config = dict(
    num_hidden_layers=18,
    num_attention_heads=12,
    intermediate_size=1536,
    norm='rmsnorm',
    norm_place='pre',
    norm_eps=1e-05,
    positions='rope',
    init='uniform',
    init_std_qkv=0.0306,
    max_grad_norm=2.0,
    decay_fraction=1.0,
)
MLP neurons of a small language model. Each row is named by its layer, matrix (up: input weights) and neuron, and shows model dimensions 128-191. Each number is 50 + 10 x the weight over its row's rms, rounded and kept within 0 to 99.
After each neuron's rows, "fires on" lists the tokens most often at its 100 highest values on Wikipedia text that the model never trained on.

L7.up38:50 34 70 46 53 41 27 38 54 68 65 58 65 41 41 58 28 47 47 53 56 37 56 54 49 44 55 48 55 51 45 41 63 54 45 62 43 46 56 47 46 47 69 50 58 50 38 50 53 59 43 59 34 60 54 50 67 41 54 37 46 66 67 54
fires on: "ing", "ockey", "ss", "ort"

L7.up203:57 52 46 47 37 64 38 43 67 50 59 54 64 64 54 47 35 48 41 41 57 58 41 69 40 59 58 59 50 60 48 38 57 46 54 49 42 30 46 59 46 76 35 34 57 19 51 58 57 51 48 59 51 57 49 61 31 48 41 47 51 41 37 58
fires on: "1", " ", " record", " spent", " After", "ig"

L11.up1420:39 36 53 39 40 39 56 58 59 49 51 42 38 43 53 46 53 54 38 49 29 38 42 53 55 63 57 39 46 36 46 64 77 63 41 46 49 47 34 58 56 46 46 62 55 59 23 56 49 55 32 45 43 65 55 60 37 48 56 62 41 48 64 48
fires on: " ", "–", "0", "1", "9", "2"

L12.up1373:59 81 36 63 59 40 41 40 46 57 34 58 44 45 36 64 55 55 49 58 42 59 46 49 44 62 52 61 44 41 57 34 39 59 39 61 60 44 44 60 48 44 59 55 50 59 52 64 50 38 38 47 52 57 71 53 33 49 49 47 53 50 46 47
fires on: " Ol", " el", "l", "el", "h", " Will"

L5.up824:66 65 56 44 51 43 35 46 52 48 56 30 32 44 65 60 52 56 56 41 55 56 54 49 66 52 52 58 64 59 41 34 51 43 45 52 45 56 72 51 53 44 44 58 63 44 36 55 42 48 50 56 45 32 41 46 46 58 55 52 44 46 35 44
fires on: " (", "\n", ":"

L7.up977:36 30 37 47 43 64 41 45 52 47 63 60 55 40 46 35 62 50 57 53 30 37 47 47 62 45 52 46 58 55 62 67 67 51 54 42 47 38 56 35 50 56 43 44 52 56 68 64 47 55 50 57 46 46 42 67 61 59 61 44 57 61 65 55
fires on: "==", "1", "\n", "0", "9", "2"

L11.up469:50 36 48 41 55 62 54 33 54 58 73 48 49 40 45 35 58 55 68 41 40 35 57 54 53 40 52 63 58 47 47 49 71 36 50 49 53 52 62 49 42 48 50 60 54 68 38 40 62 48 41 64 53 44 41 65 38 35 46 32 35 45 60 52
fires on: ",", " and"

L11.up984:58 52 55 45 44 44 60 65 75 54 40 44 48 54 22 61 59 50 52 59 39 67 55 52 48 54 52 51 32 48 69 41 68 52 28 43 50 31 56 71 56 52 64 38 61 35 42 59 58 33 28 47 55 54 55 53 51 53 37 61 49 28 45 62
fires on: "el", " Pal", " Del", " Ol", " Phil", " Ph"

L5.up1298:52 49 48 48 50 51 57 48 47 58 62 58 56 34 63 53 52 59 35 53 31 40 58 49 39 27 61 67 55 51 36 73 42 57 36 42 52 45 49 32 60 46 40 53 54 50 63 57 48 63 48 45 44 33 39 64 41 42 57 56 51 33 62 57
fires on: " and", ",", ":", " he", " this"

L5.up1354:49 44 66 41 65 41 62 64 62 65 59 55 57 51 53 47 50 63 62 50 53 54 44 57 34 38 36 60 42 29 60 54 45 46 33 67 72 47 35 52 39 55 40 49 62 56 54 44 53 55 59 36 41 35 38 42 47 56 46 38 60 53 51 55
fires on: " of", " to", " time", " that", " who", " the"

L12.up1169:60 34 61 57 44 55 59 46 50 39 59 47 51 56 51 51 32 52 47 51 42 38 56 52 46 39 53 43 64 62 41 45 66 59 54 32 52 52 59 63 44 27 53 50 63 53 54 53 51 59 59 64 40 52 52 73 40 40 50 40 53 32 50 52
fires on: " is", "ig", "\n", " was", " are", "i"

L11.up466:58 64 57 38 42 49 54 47 66 41 41 56 54 53 45 49 39 49 60 47 49 50 43 64 60 50 62 65 48 49 48 64 40 54 50 40 65 51 58 27 37 33 35 37 55 57 66 48 60 37 32 49 46 35 50 64 49 43 42 67 50 30 57 62
fires on: ",", " and", "N", ";", "})"

L7.up8:51 59 34 42 50 36 56 59 64 47 58 35 43 50 48 32 50 34 50 44 55 42 51 51 54 30 65 55 60 51 50 63 50 36 31 34 50 40 26 36 53 55 34 42 48 58 64 61 69 68 50 25 65 43 44 60 37 54 47 51 68 43 62 40
fires on: " he", "1", " to", ",", "yard", ")"

L5.up1426:47 40 36 43 45 48 52 47 46 57 52 35 34 44 51 53 51 63 39 47 45 48 46 34 56 54 49 48 47 62 47 52 59 32 42 46 46 42 52 53 63 37 38 64 65 43 42 41 45 26 69 70 39 53 67 55 60 51 57 31 40 54 44 43
fires on: "==", " ==", ":"

L5.up181:49 52 42 57 44 46 41 40 52 50 53 68 44 38 55 41 46 65 59 34 50 56 43 61 50 58 41 42 55 70 26 45 33 49 56 57 46 77 54 59 34 45 52 50 55 49 40 57 53 43 59 43 46 64 54 36 56 47 59 30 45 41 47 50
fires on: " |", " ", ";", "|"

L7.up549:35 63 51 50 57 53 44 38 54 46 63 55 30 32 47 37 51 54 41 62 36 45 50 39 52 41 38 37 32 43 34 63 44 51 58 43 48 50 31 31 45 54 41 40 40 68 34 23 55 36 18 64 48 56 52 38 35 44 50 53 29 43 57 41
fires on: "b", "o", "y", "ang", "play", " Po"

L12.up136:51 47 51 46 64 46 31 49 42 54 38 63 24 49 52 45 41 38 60 63 50 54 38 59 51 70 48 43 49 40 31 43 38 26 40 46 36 47 44 56 50 58 58 52 63 46 43 53 58 29 43 56 50 69 47 57 43 50 50 59 59 61 39 45
fires on: "il", "al", "el", "ol"

L7.up1001:42 54 59 54 53 42 44 78 58 55 32 52 61 57 59 50 46 61 43 51 42 39 53 44 56 49 68 49 36 63 29 51 50 51 48 67 43 64 45 44 63 41 48 43 46 55 48 39 46 51 50 42 50 58 69 50 52 40 43 56 61 48 48 34
fires on: ".", "re", "9", "ions"

L12.up469:59 48 51 58 47 59 65 39 48 33 39 54 45 55 53 35 65 58 46 53 50 41 43 49 36 41 47 63 78 52 56 28 48 55 48 64 59 52 48 51 46 44 54 55 52 60 43 55 45 45 57 41 43 50 54 58 58 47 49 48 56 50 40 61
fires on: ",", "ers", " and", " men", " were"

L12.up200:56 47 43 58 57 30 59 47 51 53 56 58 44 38 57 51 62 31 49 51 43 43 57 59 50 54 53 50 67 63 61 58 43 45 53 65 54 64 41 38 39 56 56 47 39 60 33 58 53 38 58 24 41 43 49 43 41 52 60 63 34 53 47 67
fires on: "N", " N", " n"

L11.up1144:64 53 59 49 56 51 50 61 57 51 71 51 55 40 39 31 66 65 50 62 47 51 56 59 61 60 44 37 55 46 40 47 75 26 52 67 41 51 47 49 49 33 48 54 50 56 29 43 48 59 49 39 38 36 48 67 36 21 48 46 40 57 56 40
fires on: " and", ",", "-", " ", " for"

L11.up1137:49 41 57 69 50 53 48 62 53 47 66 51 49 35 50 47 64 49 42 40 25 52 57 49 57 66 47 14 43 52 50 48 54 57 36 37 67 39 62 50 75 56 38 53 53 51 46 65 55 69 48 46 58 68 51 58 42 54 60 52 64 54 58 46
fires on: " ", " as", "–", "0", "1", " As"

L5.up1208:46 51 50 53 53 37 52 37 52 54 45 44 49 50 50 58 40 38 51 51 51 51 51 44 61 52 39 43 29 68 38 41 61 37 28 48 44 49 65 60 52 49 41 43 42 45 50 55 49 55 45 43 56 42 48 45 43 46 55 59 29 45 56 74
fires on: "===", "h", " UTC", "z", "\n", " \""

L11.up480:52 58 45 63 65 41 47 46 49 48 42 61 24 73 51 66 47 67 46 73 32 66 55 38 66 55 44 62 44 56 62 37 47 53 42 48 54 40 38 36 41 56 59 53 48 51 38 57 38 64 35 65 44 49 64 50 59 57 46 43 40 46 61 57
fires on: " ", "\n", " |"

L5.up149:45 35 61 44 40 55 31 55 60 63 63 43 49 49 41 36 49 46 59 51 63 42 46 68 47 46 51 43 46 41 59 40 60 66 45 57 49 67 48 33 38 34 42 46 52 56 38 68 47 44 61 47 54 57 51 52 63 52 45 40 48 52 64 56
fires on: "ing", "ss", "ic", " |", "que", "en"

L5.up1215:61 61 38 66 57 58 60 50 46 42 61 60 59 39 51 50 40 65 48 51 51 68 55 52 57 49 46 43 39 56 59 28 49 38 52 61 42 50 60 42 54 44 50 39 61 38 45 64 57 40 45 49 49 50 65 71 55 40 37 42 60 48 48 53
fires on: "stone", "ar", "ple", "ale", "well", "ote"

L7.up1512:42 53 51 58 52 54 66 62 37 47 54 53 53 67 66 61 69 35 56 62 48 65 46 62 57 37 42 53 53 40 45 35 46 45 47 58 52 51 43 76 47 38 56 51 33 45 55 49 79 56 41 63 33 58 62 48 47 53 55 24 36 33 46 63
fires on: "%", "r", " |", "\n", "am", " "

L11.up1372:60 53 51 68 43 47 43 49 62 43 56 67 62 53 69 35 53 48 58 38 60 47 50 49 60 45 41 61 52 60 55 50 55 64 49 37 69 40 33 47 50 56 63 42 51 49 43 57 49 38 43 48 48 56 61 68 47 52 50 38 72 50 46 60
fires on: " (", ",", " "

L12.up893:43 61 42 53 53 58 59 28 29 52 59 54 47 71 56 56 45 54 49 48 30 54 48 55 73 59 54 56 45 40 50 26 32 64 48 57 64 38 63 55 32 40 61 54 50 48 35 59 51 62 48 55 54 64 65 37 45 52 51 35 39 52 42 67
fires on: "S", " |", " was", " s", " is"

L7.up60:41 49 53 44 27 47 67 52 49 51 48 43 53 40 54 45 40 48 16 71 42 29 53 42 43 54 67 40 63 62 41 54 46 44 72 51 38 74 64 58 59 52 44 38 32 60 39 62 51 62 53 70 55 39 59 61 37 44 53 39 48 51 46 50
fires on: ")", " (", " He", " ", " was", "\n"

L5.up1285:48 52 55 45 41 60 59 54 58 50 52 63 55 40 57 53 41 52 50 56 44 73 50 66 43 46 39 29 57 62 49 54 61 31 71 51 30 45 50 63 57 62 45 49 37 31 56 73 57 48 49 49 47 58 27 65 47 54 62 40 63 38 58 68
fires on: " of", "1", " a", " other", " by", " "

L7.up845:56 49 51 57 33 65 43 48 54 43 49 62 46 53 53 26 57 52 51 28 51 43 73 48 49 52 40 59 68 56 47 31 57 53 32 59 46 44 49 39 46 63 49 51 43 39 21 57 62 44 51 35 48 40 54 46 55 50 54 44 67 50 51 56
fires on: " and", ",", "'", " (", " or", "s"

L12.up813:46 34 59 41 40 59 51 45 43 59 48 55 49 30 56 40 52 29 48 56 45 59 46 60 45 48 51 59 51 61 59 63 46 30 37 60 55 52 60 11 38 46 47 48 50 46 52 42 50 53 57 50 48 59 47 45 27 47 63 50 51 52 62 40
fires on: " ", "==", "0", "1"

L11.up405:47 66 59 68 54 43 41 36 50 44 55 71 44 56 66 45 61 51 44 59 44 62 56 46 59 55 30 45 36 41 47 28 31 48 51 48 53 42 62 59 27 36 51 52 47 59 57 60 42 87 37 66 40 57 59 63 61 40 59 20 59 54 42 69
fires on: "\n", " |", "|---|---|---|---|"

L7.up635:64 50 55 43 37 54 46 66 70 46 64 37 42 45 38 46 48 66 41 50 47 48 32 43 50 45 51 45 54 42 41 53 51 55 50 45 59 48 47 52 52 38 56 67 52 47 47 46 50 44 54 55 54 54 47 52 58 44 38 31 58 63 55 41
fires on: " and", ";", ":", " &", ",", "-"

L7.up1011:38 41 64 60 43 61 32 45 45 66 39 61 48 42 48 35 50 61 46 35 67 55 54 53 70 55 48 43 54 63 41 65 61 34 52 61 53 38 49 58 43 33 61 37 60 55 52 41 65 33 51 44 62 73 72 43 44 39 57 43 54 34 55 35
fires on: " |", "ie", "y", "ia", " ", "ian"

L11.up878:44 52 50 34 46 40 48 53 54 55 48 75 43 43 48 41 65 57 57 59 69 56 28 62 56 49 47 51 49 49 59 55 39 51 53 52 46 42 56 42 51 53 70 42 60 66 53 60 47 50 46 40 41 73 44 61 48 65 40 46 49 52 43 42
fires on: "al", "il", " Gal", "all", " close", " Gall"

L11.up273:53 42 69 45 59 70 55 31 52 56 52 48 51 55 53 60 48 38 53 52 39 31 46 45 59 61 51 40 55 61 64 60 61 44 46 54 39 38 60 32 34 54 49 52 46 34 57 58 52 44 49 41 35 42 48 74 51 45 63 56 32 47 63 35
fires on: " ", "2", " h", ".", "7", "1"